Weights of a small GPT-style language model, trained from scratch on English Wikipedia.
Size: width 192, vocabulary 2048, 3.75M parameters.
Architecture: rotary positions, untied embeddings, attention and MLP in parallel.
MLP neurons of a small language model. Each row is named by its layer, matrix (up: input weights) and neuron, and shows model dimensions 0-191. Each number is 128 + 24 x the weight over its row's rms, rounded and kept within 0 to 255. Numbers have three digits each.
After each neuron's rows, "fires after" lists the tokens most often just before its 100 highest values on Wikipedia text that the model never trained on.

L3.up240:132144158149143125091139129122126115145162155132119120126130096082143080150139160143133144122144101106114112125115112149153103136127127103130115129141098152107155139128123116142177082114094100133142198110085088127141141099133145132146112123151084140146112125090188118164086155181141120144094135158121135128089179154168130097139126140107103153099158131099109123150096111106145113125122137138170139113132141130146158108158135148136139161120104115186110133148122125052111119096129134135138091111167114093161080146136105122107140125083126095138144134124089123176154113150110122148
fires after: " ", " O", "ro", " U", "ar", "ri"

L3.up142:125143107112143104126157115146140167117112111152141117102136133155151181135146145163134157132147163165129127156113157122143114159108194116115124117145134103111102117108069129152150098156104152106082139136136141102130141124089122151141106124137148116159124104123112199166134079147181090095111113161107163151109144078157122134132122137175149141130120115107105117090150148134133123119120091122064107129122112168140122152152101112084159157160142135127156148135137129100108109152128103147125112141132120120096147091082121122107142129095097189142125118144118094153102137118104086141
fires after: ".", ",", " that", " where"

L3.up61:149137117117136167150171088139140090114143155154123141148112101090129146151132122122122099100098120098161135115128143129144092157178124151139136115131122131154128188112140136091157111104085137092141087123176115096095144124144116101091151076108124108167136118127121161100123070118091123122112116114100146103159133119129115113160115147149109135136112114072108121134115145115123090141153153157127159183151139154147102120160119147151153143124182130132132127128138148135112175127112123143127075136115085143100140104138157180156135143074093158111126119149158155091132169107121116115
fires after: " a", "201", "’", "202", " The", "200"

L3.up231:135127129119164166126130127090111162120137106138124146120121122123128152114123131128140152073116083118100171149113119134161112159130169151135098097131101207102119135164088118132156104180098150109132110164085116131096151132158123162141125122141102089106158125134181093138124108121138135133090157171167114090150163116123122154135087116172151116146109108114135148108146156108130093111136095137152119136117110140153071153085111130152132142126095117123136119081092142133170105170141110095156103085113106134113166112105149124149112119136127142092168123113139136133128137126127149083
fires after: " the", " L", " The", " a"

L7.up280:145142079142135160132151134107111126157122131131191130119160153094141132114136124144087156112129159114189147151103118143058163124111116084160165155132091126120095107105138139103110109139144149116131126169154148165088129156110101108145125149122165116108110124141130146116135106140114111134136106136110147151105144097110089146090166145123117111088101111152104114120162117154103103146131157118140170159106113124154094159114106151178122137102129096090117108144149125109134147131138127122098122135117131134123129091157076150079155137136143121123178102089093127195147096123129161137
fires after: " p", " the", " v", " V", " P", " a"

L3.up188:133124149149137157127111139072110135140184087139158138142124109120117141138121122108131099084094140129115147134075144103111139152118114126152141128061136170098116103087163150128150092109108105092144140135132140135156143136136100117113144116170154104092142141111125126099090132148135122109135146140098118118139149118124107161144095125150136157117136096107096106130135175144134074125114143200186169114108128145089119163101129135160094145122157158161161124063135150109145144129151155101124119133085111132127133132162153104137116115174076125094121127127142140096099143091136124146
fires after: " A", " a", "A", " the"

L3.up144:111132121104109114167107153119127125135159101137160151095122144159181092169087090108127146140113145094142139100105138112138160110118090094150099131127116124162127060154101112161129141134108108142091076102141103165161127156127123145134121093125142153122175092159146132122137169165103141141129095147067137128096127162141128133179140140087107139122158132155077103119147136128113126138130081131141121132094138142120161114113154117115121146147150119144114160181131118149082155105127167166153163157114135101150123124111127143175130156095080107109155151128141128126111135113117124136
fires after: " |", "0", "il", "u"

L7.up114:158107131135109140157125106095153138118138157111128156139119167168105145105096200087121141142130106155154122138093117109070148124118137171139176103102124123161170121135105116142119121119181076107118133117152137104109109187151144128126126143095122152130154159125128131152180137165135124128118125117070099138121135125116096165149115128157134086126094101126131123107129114145125113124112099107138113108121115131141140133123117121133124130144099143095117097200112151105093148115105129080149140116175130136127169116129157097163084163142104099147118140108181138152134109094114162094
fires after: " F", " f", " ", "F", "f"

L3.up137:155108136114105085139128118125151135123136112131143104132116099089146124121083121145092162106120106158112123148113113123162097114118124083107096091133153141107113107123154138148163155135133128093117135154124136119112167134113138112095139144148126089140167151121144121123106171157152062165104121176101137129116102179080121131101111177178117149153145134098126103147158139136113132101146137124124131174117115136123099170139157120121083132095173136164102142100091127132128096161131164121125087167126128157142113117148125104103138097068091153137153134127135144068101170149138152132
fires after: " a", " A", " c", "I", "A"

L6.up325:111118100114177152138137125084104124165132140089122156137116117110128104112154116122133120089144151113139189084178143110116106140140112146130085149158130118128116099130131141088097137164139152111141130141130096155086107146142090142183122127107103154133148104157102139170122151107146111164121123113088131141111096113074095135137123119121191169117118110142153126151123126105085099139130119139128123120142096178112162150122117135166138184131109135155154141103142127145132091093142149139099136120102188142155144107128157137127124081089131143081150131172106118107120151136156107159
fires after: " C", " inc", " B", " S", " Con", " P"

L6.up380:090139090143104110147124142169110131128119136180130154130125146136129132130157152116117096128148118128117162121113115086185122116159123136144111156126159126074114142117113094144115118146093146114131153125097141140111171096120120145146166144133085089118145114128166116153151090142117109154153155109174168142117150140121141074125119141148142117142129096168103095112113061149169112122102147124096103092124126132119103128117193098157138134127108089133118109112159167151125124161135157117120082084096177092159122148120107153136136112122142115121110135114113178133140084136092122169
fires after: " c", " t", "c", " app", " dec"

L6.up77:161189129141100129143148134114149094147128148125129102138151082117129131131143179175090142166108129117123133109108106173105138192113120108145145126129102115144077118142120121115128152147100162134092134156156141109149128131178127157158138139130139121084100109092116128131144137102100114123159127169121128130091141181128121150125158083138103062140087154137151113097114153136148106110135112096052096069142157107154085116120106122139136125139109147136107154135089153105160129114131128143118135140113129115146105114127148139106165159141126135082152150129104163095130135120130159152
fires after: " c", " C", " V", "C"

L6.up364:113126097157108101096114158139117122119137121127155090143145110174142125108113132092133136127095126121141146109105075127157128143167119107147121145101139118147155135159141085154121163136097146157108121151123156126143156163132131114114146137171155158120118119143084154126118105111140134111105167154133137138102105135124164156136146135190178146125111151087136090131132141109123101136105153139171111091106137110113091134107191103150133154133111138132100109159143113113156151159127167123130122091102131118099082117174087090096111160100163088176143125154112149175116109105106126075
fires after: " c", " t", "i", " pol", "em"

L6.up236:121165161134122126099139109141137126126157152119130161091158115111091120102120134157113165170177126158128163142140137136090154116117169142115146177097175130140134148084121136094101135152122099086146143156127111144137123093145102137151090102113115150152075136136107090104135119140112111109142180120138118124170067118117108160117112162141154079115105123144130090114107083120151110102168093093116133148128137136112108123161094134149137099139145094079141145150149135078132151073157116102145158143161157136113124122140122096134115125112107104166142167133143118150161110127112106137
fires after: " f", "-", " ex", " F", "f"

L6.up26:142118101144128116086135089064103109115135171133118140138162137093128125130135151171122161119126164098089134120114133107140092128127137094120150127100113133145115142102124159141097124168154104136140101138114104132114099094105109129079093093118113108079143123098177127143141130131164169089095090162140103152115143170113151128189117143133131124143128161116109123129137072132130109113136113144088176107168129087153066129138141153170116131125120137104146100129114114140140157138162077119172117136173153170155146152131131175133132093134112140120130152140167123141135120115123133105
fires after: " F", " K", " P", " Sup", "ate"

L7.up14:162112137107151154106089130116143139156170149097136117129111158081116120154147105127157163120128118111128132081151103120144106137133128144149108142099158122156099111151152149148097118146112136124141142145139139115117140123124131096129142103071079111136123162201076103119073126107131134132161125139121121113120167106142115136131146098163118173129076116115143184142135147097074104150134123130159136153122132104156094120129134139184121121159146118128102110128162076146128129181185136152113127087145133147121122115099123090128111106111139117132139172082153110093164152098122133142
fires after: " M", " I", " A", " m", " O"

L3.up186:119081148138094075122103120124114152179145103129113163111149125169112137146146133144080129096175123112112114141114109115152158117132151135157151169158124097119106125113127134182131179144182096136154119135135129131163118143095116116153127146141091125116160153171103104127139101164141141117085108140113141151136122139153091098118149099178107115158153096123120139148177110121118105130147098169145075119098093129093135138096151138147096169113140109147096156137115148102105103121123142114126141110157098134124129146150105127117119118130175123129151172091127095128153074111100090113
fires after: " part", " in", " as", ",", " member", " B"

L7.up289:166127115088118108125077145139125115107157131174124122138121161151168151139102139119133122114135138121116181163139167136120136072103095155106155141147111070117147186111162118133128123172127130132147111155138123147145149092119168114172140157178114089112077111095104132142123096143090107100134136111102148160134137139134137130106168138121120087112097121167134107108121121145151122141110136116078156128143128101106095126116137155143170122115110111066159119134110103097166084131151130106093127193146142136125120131142146111112142160118102154151117118106127114137174110117147162140
fires after: "p", " p", " P", "iv", "og"

L3.up55:115152117131137112135106163148132112112126173156106134135107136151074115116111089148137104103156084130129142143160103142102124152103150165112154134110134106077110126116147162118109168092133134121137126143169135110104161130147107132088147135097099176160137104144121137132106149112139162170139156133105088169078154122130147129076129154115110144158137118096092159081105125111103099115137107154178107150134136149113170126116155138135141121117120121107121104108119134163144117128139149107083129175107115156132163177125110088152142129146077149103184101100131170116104095099129115127
fires after: " hel", " U", " prot", " T", " Ar"

L6.up131:151122066134108109090182121114095180131145154147122146120160112142110160152101151159126146134092117134134144138131113132137140146130127096111145170125110145175109103147159102107152132144161131148119114128113111141083159137140157108069116096165109158154121114120118142145133130141160116131137127103103104140164121104123091151175125148122108114163103138128107104107152148163124101191100178141108127113139082110135107135088126130156093080175146099091143127090121104104137140117166106170135097136154179135114124104137133138161136161149124131120142119112121135089116146073105152114
fires after: " R", " P", " c", "C", " p", " F"

L6.up359:131156134101108129140093163125128123122146109158157127172099121127118135146111132145133152115151121080119143130137107175146091118116168140119146131147123131100096099105171148110164159150159158091087129142149161071131123124137074105111127088173089122119141120108154111135129126089131084086105115181115134137080120099089139132123195133131116118135109096107144109131132101099109168111133174133108113136129130146143121143134144123136116168151123142140111126123166099131189137138121146133159147162148180130149124147104114106144147095077089138121143103136125124110155112114160087171
fires after: " S", " s", " C", "-", "C"

L3.up172:124143117110081144107118137128093130128118119120091142129144138131096180115162111144151158081140137156138147103136105152144136118100128143164102126123159066150125141102094126150125119128080168150085159176103149136154121166119110104077116160110131128131123130136091126129131104117139120160057113107168180131160161107153153112142178105165112134142129142100080126116154116114119119120111087139133107164127118115138159146171123140122122109155113132116088134136136182116096126130113106126157129136142097117093090111124132104132142189125122127149129144142119165110156166084095103100
fires after: ",", "th", " th"

L7.up153:151120129157083125135109107108087140114128149140109128120110147111130131150167148135160100165117137104096126112121097134137089126150141126138119137122190163096160129118139112122134108128055085112120122119176144129088105190145128107164126081121121128129129139134105116173093130148122112117178152143129125142127111099092137082107134128144127152166108152141110147141146136130137133167131094117091133130083146144099132143150135137094121127169158105114144141123126087128122128140168118111128140126157083124081162094173201131136152069123101155094171136143127124158131131134124161148
fires after: " M", " O", " Car", " m", " Bar"

L7.up160:079106095167131118148101148141129126129145152087118141135076145154156150142096112122131156107147144130136126114141083131120169132112139121149105134108165129118126076098117161118113143205092130119100142159104095133093137141117150143109142148090118144152154113161143131111182140092108144158106126113124091092200134141135128178145119110138142143124120131110145172151116133114124111120125097108119116114165079168136174188103121147132111098140114136104105127148105128166128137163108136149096128066133122125144132101115100117118146123121100112133154155124138102083123155118115180118
fires after: " st", " b", " ch", " sp", " a", " St"

L6.up113:142143080187140126144180100125166110136161096102140128132122107154113126126130159144142133083133157110142143106113141135131143158140104099135117165152141104127124059127109130121116167127120119143076136136097115121156125139143124125140130125116098136153143110143093126105107157107114135126147116141121119138113092095071141140156174172154157119128105117132135119164099110148183132133136120091131143119107152154116159177085143111142103142115131146132120100173113152125150102101152133123179126095111094058098125105130125126131112154072165139129179164127097138078117109114164124113
fires after: " C", " c"

L6.up40:134167125108161134164154150139098136155103136144145129141132077114149107147153130132116129113126146129103156100129109128096123124145128087143122096157085153148141128146123122119104149150134102164145178159130159091138108146148159137133098117120133105100129147142104109134113104125146090116135127160162106133126113147124123117130163113171146146161102127111105148128118106134134143168165134059088092108104119090098085101124149104149093102179106158103089176114114111084117100154107187149183094119118149115116135159147107149124156144115153136135152150097112095104153115131151070116
fires after: " c", " C", " v", "c", " P"

L7.up296:119162143160178136117143133141119122101132139113114156137077123131129154161109179144082147174122121143107185091153107158132131141123126120145136152111147126126147093096106148135091169163139160117142160140160133098143085166089096105092083119092147118149112149113115102121135125168124131156146077140109155125144157107080133143125132089186102133132132125129114115092137142107116160124134164137133073090155134109145119108133122095120106108160082144133108111110085105128135114104144113110118116111172094159138150118139141161174157135135149139155149118105164116114113134151082124115
fires after: " C", " B", " c", "C", "The"

L6.up11:131113116135119102109142130155150138165108157147157145144143086194159133112142154166117131144120123138144131114133121135163106137130142116109085108162149062180095110150115157134095121153178104137121155120096139146104120136146152106085101149094119179095137150105125130129156164105130081074139111124143105117156160121107106113096148117170117113103109146100128118110136153098165134129167124168122130132159172105177082126093083158167171152136146124119121143105126104144120145142110126125157091114125114118118133119131109130138124128118074108141145104098175143125123120088153146145
fires after: " p", " R", " P", "le", "ra", "P"

L7.up88:137109108088096107122075087130119121159136153104099145188104110137117151093141145135127086170085135152136154122086133137123162079126123120137115145118157096168073117129151137149102115152113122160147130111139145111130134157165085064141103144182116144141142156116109135148151100103129120177119154140087140135096152140135107154130092100155120111110148135121139138129154153118117148127125135122119143153143119126089076104137115153122153171128156127147127140128119122102102157095122140114167150087132117157107097148083124090163112146153118095186159124162123155139146133126149109112
fires after: ",", " J", " A", " E", " D", " M"

L6.up291:117095112149136143082153128113125129139120145154101108154111112135137153106123147109102135094128128121149147121131164148097123080117123136153147160151109106170160113138142151131144094138143100165123156103163138096142116151145087122125122113159132153124153116133144065145106126113111112073128142164100141185123163139147158092122150105153144125126130142106145120135131106125106086144111128121114150087047103127141157129132117150176131148145113110106101135104144108109152107102133112158131114087089117096115137128152142111157129084141122120075155220084123165135138127166136126144
fires after: " ", " T", " J", " K", " O", " S"

L3.up335:097121138119119174137114139116069148153115116157161159110171128183097150144129104116104091109112146137132145108147115109182189103109112138141123146140109061149120116125091111105151101149157148130099095116115149132122129131132119149085117115099132099134104080182114121122126120148110120169098117104118155180135180117127156135160121100107121153135147146086117127109135149168151124127115142117134132108127148127089104160130113145115133136106129178132106147144120152117081094144161139118114174132150119163102102103138093092132103125125172162120128094115165135087130140147131111169
fires after: " ", " to", "–", " im", " (", "0"

L7.up129:145113115132082153080115125151105133123129136173135126147142151093144152161131134138163135119130136082140178146111116099149147112106132155145128135103153103152079136128122091146145111093117129125116094121130116122094101123154119099162082135104159121146110159170127139101127103105107113119133114113129124148103120154146102148130149129130162145141092162189159096191081141133103127108117124096138099112101100112100139179133158158118100166178100165103146102143170104117102144133118126164121161114124136088128157133133133146105128100139089115163187165124101115147105109141114087119
fires after: " D", " F", " O", " T", " Ad", " N"

L6.up2:087117109100118121158125141135083082169121127150114125127117122101171120108160143165118149137110189113145159153104088169121116102123151076155114103114165142152113145146111172080161139100134149119108103151120123112115152116152130160161101186147062163129148134127110129144144110165133159142149080124136109075139110155127110153139145129125146129140134116119141123141156131123081109118081107162110097118142111127107106159129136143108102124105063149110125136153118137155149109120114115143078145120132100104154178157182096133152129111113131125125135118130144139121107112164155121109
fires after: "b", " B", "enn", " P", "ash", "ipp"

L3.up35:203155160125085127105149144115130141154194124148135104167106119110087092141131159152148134081119192113147139094117086155103102151093109110116145150132102104124134116097126141168123101147102140134126148148156080091130179108138133112134171126137108091108120145122139140134122131118127142146143135107101134138168118134124147101163099140119151117104146147083152160144135142129140078107139177118150168131136109073113127122121137141159132148180150152114113138126142137149117134127117137130125084116168101132115166140117128110087155094097094133114159098127142146082147126095101134117
fires after: " A", " one", " m", " some"

L6.up35:122129096143162163151172123085129139132158162151187161149140121147157127108146113132132182095076121104152173106121108160122114163160136136121123161162124124145099122106160175155094146144122153068068145151126084125134138127097095119101139165095088122073109139104120114153129114149145103117100146150116120122117122097115102142119159132126118111160110130172127143110132131145112116110140112110122143129129142093111109098123126135184109146130131122142123119112115150098145149171119109090069111135130110132179146108154152133076110125116093115136143118110111138088154132143145143091
fires after: " F", " f", " in", " P", " A", " a"

L6.up348:117152138149099170086104178150161157149177154098142161115118077155110112130118119159033092095160133145120168099180121178139147126159142095092127166110115116097121162121126131124140119106142153090148107132104111139128180158126106156122086144088133119142150124133131130128130130087104123093126143128112153117134116141115132102133130128125142142143148127108084145159088146156158124115095104148102118135104145136120121165147150129173128142121121132099130145087159147134094069099162096113125153124151152110152112114144122127151128135103127117106155111135085170128135140114137110123
fires after: " con", " ex", " re", " Con", " inc", " dis"

L7.up146:116135196141145126105155139127123169112122155131154118119104090143106154158134107116111128118156118122131121078158162147126138160150123166167109107111130095148138126097132108095165145103151136086198143153080104149105121092117100111117127128133151139171173132111131142141118167085123103120108101149117128144128184138127111123145093162151104148096119161125142157120140098165164088161112106118142117125130118157114115148148166129141101132126099118143085089096118126158143166121140162115121122105138181145088126130147127085135119124130094127139113120174138113102152119123075079130
fires after: " ex", "ro", " dis", "res", " pre", " con"

L3.up170:166138115175118114148185080153103144139145130165150116148142135072102151177129139099122153125116154152121142168071078085151123102172123119121147109131152121174130126100160116164163120135134137096154122129140134103113138098136153121163122084147093108133135175106156116133166082116136135137144136148087143075159143114105141121111127126109138121103099128133113096138084173132151082122175110099126134111120139157124113187091144101120108121117135166126129130114128172144095128147132148104101105131119126158093128150129147139138150094112079139111143140098133121117139144118117114105
fires after: " a", " A", "A", "ver", " The"

L3.up375:114159119122127132142127111114155130150175062132115142150157103115126122133115191092139134114099128149145133153149115139105138086161129114101123171112135127107104129116132145098125156089141132125092143133073129151152149162146149116110125090150110072128128141143156140114125154134122126137111135158152169096127108126127133144141115085133173113177111158095089132094141121140172131122153168113145179094136107147149076163168090121119136123166160137152098123110131094084097156114153119134112085122153113130096124101117117114153134091123119123132136158099149141127125125073116074159
fires after: " ", " the", " a", " The", " an"

L6.up226:183159139112167121147095137125157110124104123112139168143152128149080135101147154174094136127165142148098160111112153134116109129122135135150166126122113104104118157108138138143120167142130132138096134123106126115141154164111119116126122151176141117111134129139094110119188141121110120101133083126099138153118106142100110152126160133129110167098078109131082129145099112157144123134147166089131132136144124076106094138123135134138078128182102134120118126176136118128180124117142172093098095098150091142104108148137139107111093149105136134107140185182124135107153148079140082116
fires after: " V", " p", " v", "v", "og"

L3.up140:163116088106094135110103142128153142153122147121093128099113078077118164141165135151122140156147142152153154146169183134121164155118137130123105124117172148087072143101136148139151125141122140154144110119126110149173144126127162107144122082146142111121142107140109102113076076152152139150094158134145137146137093119105150124162155106156142107092141104079113089113145157152144116151134126122133115097089114137107113149146140183147143115140127163126112118098146158148110090114113129076124121142140092150100145064134105127130095098146124165113122131094127131091111128158098141114
fires after: ",", " W", "W", " However", " the"

L7.up286:115138162103128096100152108118150146141117134155104138123155113105096167130122124115119121125114158157176107082159114110118070141096116141137087136162102101116144168123136155127123099120145142097131131125158142191136147079168104074072153136135147117147158111137111118142108115105184138102129151132113136167146140157153118152111160150144134111109145089150137164123161156178098143120110123120134119115094121151107105104133142093121134137121133121147129119125128133094132111151178106143106099146115113133134128113131141161101066148117080096137086119122116152108202102124120132167
fires after: "a", " L", "re", "l", " e", " El"

L3.up111:121085121108057137072106138125145137131161163130139170137141102147092138163131102120165116119111171133114158133171122123123155111123133143131111124161118162117114092119151149143146125124149151167120112147113132121123132135095143089141098149166127127125107153114143141074129075152125144140079126156133115102160172148130146135157191150127110139119086126096134140095164128127140150081140130152150128150113106091118114128167140140176107090136101088140083139164085168138139090091131129085153088114138103121091146140141126120156108109119122126169124135114126138117130172102120136140
fires after: ",", " of", " in", " for", " to"

L6.up327:150162123134154161132111150145163109103103142114094127122166051115118101130147146178128143124117131202139145118178115139107118092157148141120164122140163111139131118123078087129119170105147147104076123132104131114127148142119120100102112142160152128119141125111095131149130115110146061121134130158104136152126128067104111137159132147173108117137110122150128126100120104149095093127146139106080111135116169118147102162114094096143113141133137126092126174156150127078122133116139131173125142123155142106145128125130141135133124159138125120124116149090147124191166122147076147114
fires after: " C", " c"

L3.up14:135131129100101156112128104119066165140131145110124128137093145101125135109166128193105103097142164146148111137181176131146105093153148148127194146125133153156087156113144105104149115111098101117106105153129113139148131107107141123073130134171083114128120134110113108125106116155125082164071096131121146142192113114142160119157180119153145139122112138131124118136127148135144091170168147138125113129135094093103111108145153124128129142128161145148091123097153131126118173136098107096133125139133094131092145125133122131109091159094122171121150107117172132112127131144103123163
fires after: ",", " ent", " in", " wh", " In", "l"

L3.up311:121118105123165162129180145127121117114139152140163097114155075099145172130101134136064171091090111099151101167132124150106103144117171163106124123136123143131112143119123182127131118158126175128129143144140121110140146182126130145134125102138143092132163141110134168072117117140097148132148110125135110116157147115113118124107110136180151098113132128080077147163128116135126100123129192093152123158150154128140098128111164098132151100126121167160090102122100120087110122175098085135135140133134122126109146108142123141140172152104125096149125140129110141154089117117084138124
fires after: " a", " the", " W", " The", " w", " th"

L6.up57:133173155124121127118120087127117086113122102136092130087138129111107120109124137158178157163122104154126149170126150124151083105104135125139171120116141104099092192173124137128114132136105125103117143127140179139103134152140111100135116135148090131158124099144115137135149130149118090104081169136119137122130125124100104144172107152163108138106101118115123104173124116112114137137165140078183135131145108122155100094171104110151153149153153127127116085116159111104131143145140134113143147093133158088101154122113104146179166112095126187118114136145079113186137121107114136150
fires after: " (", "-", "C", " "

L3.up346:104108161133117109154118148106073121125136093147145152103104112161137091124137112133127115147110142108170120158138143150123114130144179092095155130163102087159140125100125092089138104125128124168134064141115134137112143150096129148138075116108128096148130132155101146097144153161141151094143123163091159127114167112115117131145093100126164101106115121100139137070137168126119133137124137120151113154122106175141142149138145116128113172170131135142114144128109154123075172139158174121097141119119121121152127088113112175160139110161144073112115147137137125141075170144160108125
fires after: " |", "1", "0", "2", " ", "5"

L3.up155:143140116162098162107169129149152120097132142105120135067134087108082099126159168102124127105138154131149131131121137129114118110120141122100136113127146151108112076094146147185146127137134119097129131115120140104108152121160141102167133147197091136135148145122132110082081134110161139133096178094111165119142125123155090136116157089157118130093132113149110129123154136108103152096163142109112108137111152147117155119090133157094116130124106095145153159123134134088143120119128126096103106105118147120117122113133135158167167067084145175125134140106163128129091117124117191094
fires after: " the", " for", " to", " a", " The", "resent"

L7.up314:157115107105104132123118098119143088124141147133129134137100085135120164120113143154118133099150160136143148138114108164128126121108140145123204087110147173103099096159135126171102144145136115125090147162102112151129135169118063110138094088141170117095124130142136145124147157119150149126150141157164083118098139154089105119100121144172121113105079142150156105127142133094146138122126104114148137105091134109102159142160133132126118151102099173130115112185131133118129114108088107115117145173077115149148127123178111097138106100128111157132156100124079155149114163160128143113
fires after: " F", " T", " f", " S", "F", " died"

L6.up112:098149103062139087174176157125159130127148134126140160108149137138083171154127178121149115173148142156105121150082158169134128129094119152124144057079123125113146074117113102173133120103147148108101109125119113110148136130116135117114111147101118090121088104147119131112111095090127140143124116118122135133104106156139102155135128126127123127137150100141149143128199123081136166148144118137139088104115108101106149141146152106175113155102107140151152151165117127093135111133137109134117141119164129150104124176094125102112116098137138113133150162127118151099102176154124117141
fires after: " f", " d", " J", " D", " S", " Ad"

L3.up34:121141162105090108114142160115122143121091131116091144105130137146119176145126063146121154134086128162127143154117116136106128144089169126171137128173126108107148101111108118115103135113125102077124150186151140165098130157134135169128129125107129165130136093141106116125128121126166047122115126132168179128081119085135088132110138144171134161129146139130117108134124118110111092112092117119092142151151136120163104169149140101148138149125128134122165082147159160146138122097094139154120186099127129138133112120136119079120133159156125143146118120113149139108090109140146109172
fires after: ",", "),"

L7.up190:148115096108098134128142090110103157183104154127077159129154104134127141164098113159147125154160147119135127121149191130102126139162139136154132098131102161158117112128147130120127130142156109132136092162126151163155147093173109130146154122145132149140121099099066098112086130126118150172105105114138160105117129099123093134162152114094132123118098134161133145121172128101139125104153095115177125132142120109132109121187121085114106109132099137168119134139100146097135152128187142109135085091161083133105090152183152108097099128119134132108117122108125112089130114102126115139
fires after: " e", " n", "re", " El", " comp", "p"

L3.up361:130179148181117117118123140097128110088154137117116088134141105086156136091093152118105120106121147162120104139129134126145101178112116144114132105149129170114113156149191142151134138148104151129116180146133093093136134157147094101153120123189146106121094170126140129146111158072152131096152144156094124115156090125126107123113140174161108071125101104128075110153136112146125115155129146149110119106117123098116098113160131096144134122114119148105138148158102093136114142115139089144178103109138143136138160138145133125132137101155101148122123132124093130168122145128151060147
fires after: " B", " A", "A", " H", " W", " a"

L3.up91:092138123100098104120155139153130164110113147129123164131102150113111131117101068180116100139145094167091149115119147142159161090116157119122099125161118123145142110150122142160125149132095171109096125106138106157102132147114127075134176126102136114118131102153138145072111118113117140131087152123136100141155095133094161171171146123173092134127115133105069094147193089127151117131144094165161143096120106120102138088130126138145126144164135108118099154147141148136092119098081128146141136094132166139117131123119111133147105152156145138109115150117127152105142160152163098133
fires after: ",", " (", " remain", " El", " was", " wh"

L7.up3:143158125183176111091095122131149205156100097164129130108130123150131154119129157130104113115159119133124149114120094126103121183157106127107103113171107137154106106119102127076128151131096136128104150142110142115099132157113154147116122135148149159104132131118132097095124109096145133111128120087105138140118137146089088126102143150190153165139145109094144117117127128108104098101130115121122158088121152085116080111156099146174160125117162134144082132161131127115154119103163116159095161123112131118084109127173145153141110173151107162111148160150138138134109124149101134160
fires after: " C", " R", " c", " res", " P"

L3.up325:166128116079138104140179133103128126125100147139132106077114134130130137127142131127140153100083056096101107125119087186099064109147167109139137111141143132108143134155098145109129107160129112118135126163114117106131176116171121115122096094148153141137172137142131139159114140115110128109143143086117117133123122132140101119103090167126164134140148147119115162108092143130139126136149131096174177087176098157180106133097110119134121161147149129086123151137145155157149190150167108136111158080140139119131117105138119134158134109096137149115112143160113136123136111116114117164
fires after: " \"", " (", "S", "\n", "-"

L3.up185:124147104166112140117155112121104090130083154130107138133072143143155184122139120122115143115122143157160141164097166193117139126128149154130123111115133119114146119159139134105140159143122115072105149120109101118119166162128076138148153134126147149081128143126124132129101161125131140145122129130163130091140099120178106074161172142137120095130144153134089088151118133133124103105193131124145135121131128097093147153154150084086129098078131109118122117181104137171146126154096088142134135104103124126114145131080153095166142107129123152156131129089146117114121113099123144097
fires after: "st", " st", " v", " St"

L7.up170:138114150137066088184103156117147166180156166110106142099064139125143163110120137115108140118162112147117130104143105186110101111143163095124101141164149131091137116115158104132164145111148120092115123156136120143170113173129155146133124121119115121145160077121114112125124088115143103110071142133112154133107109117130143122091135145143130127114124127096135129152127100124132121159155111136151120120134149091096140122161131153066110134174140142132116084176102172102114090155117126112145133113119165119158153080145105115144110129083135155128152124104146131157145126103154152142
fires after: ".", ",", "A"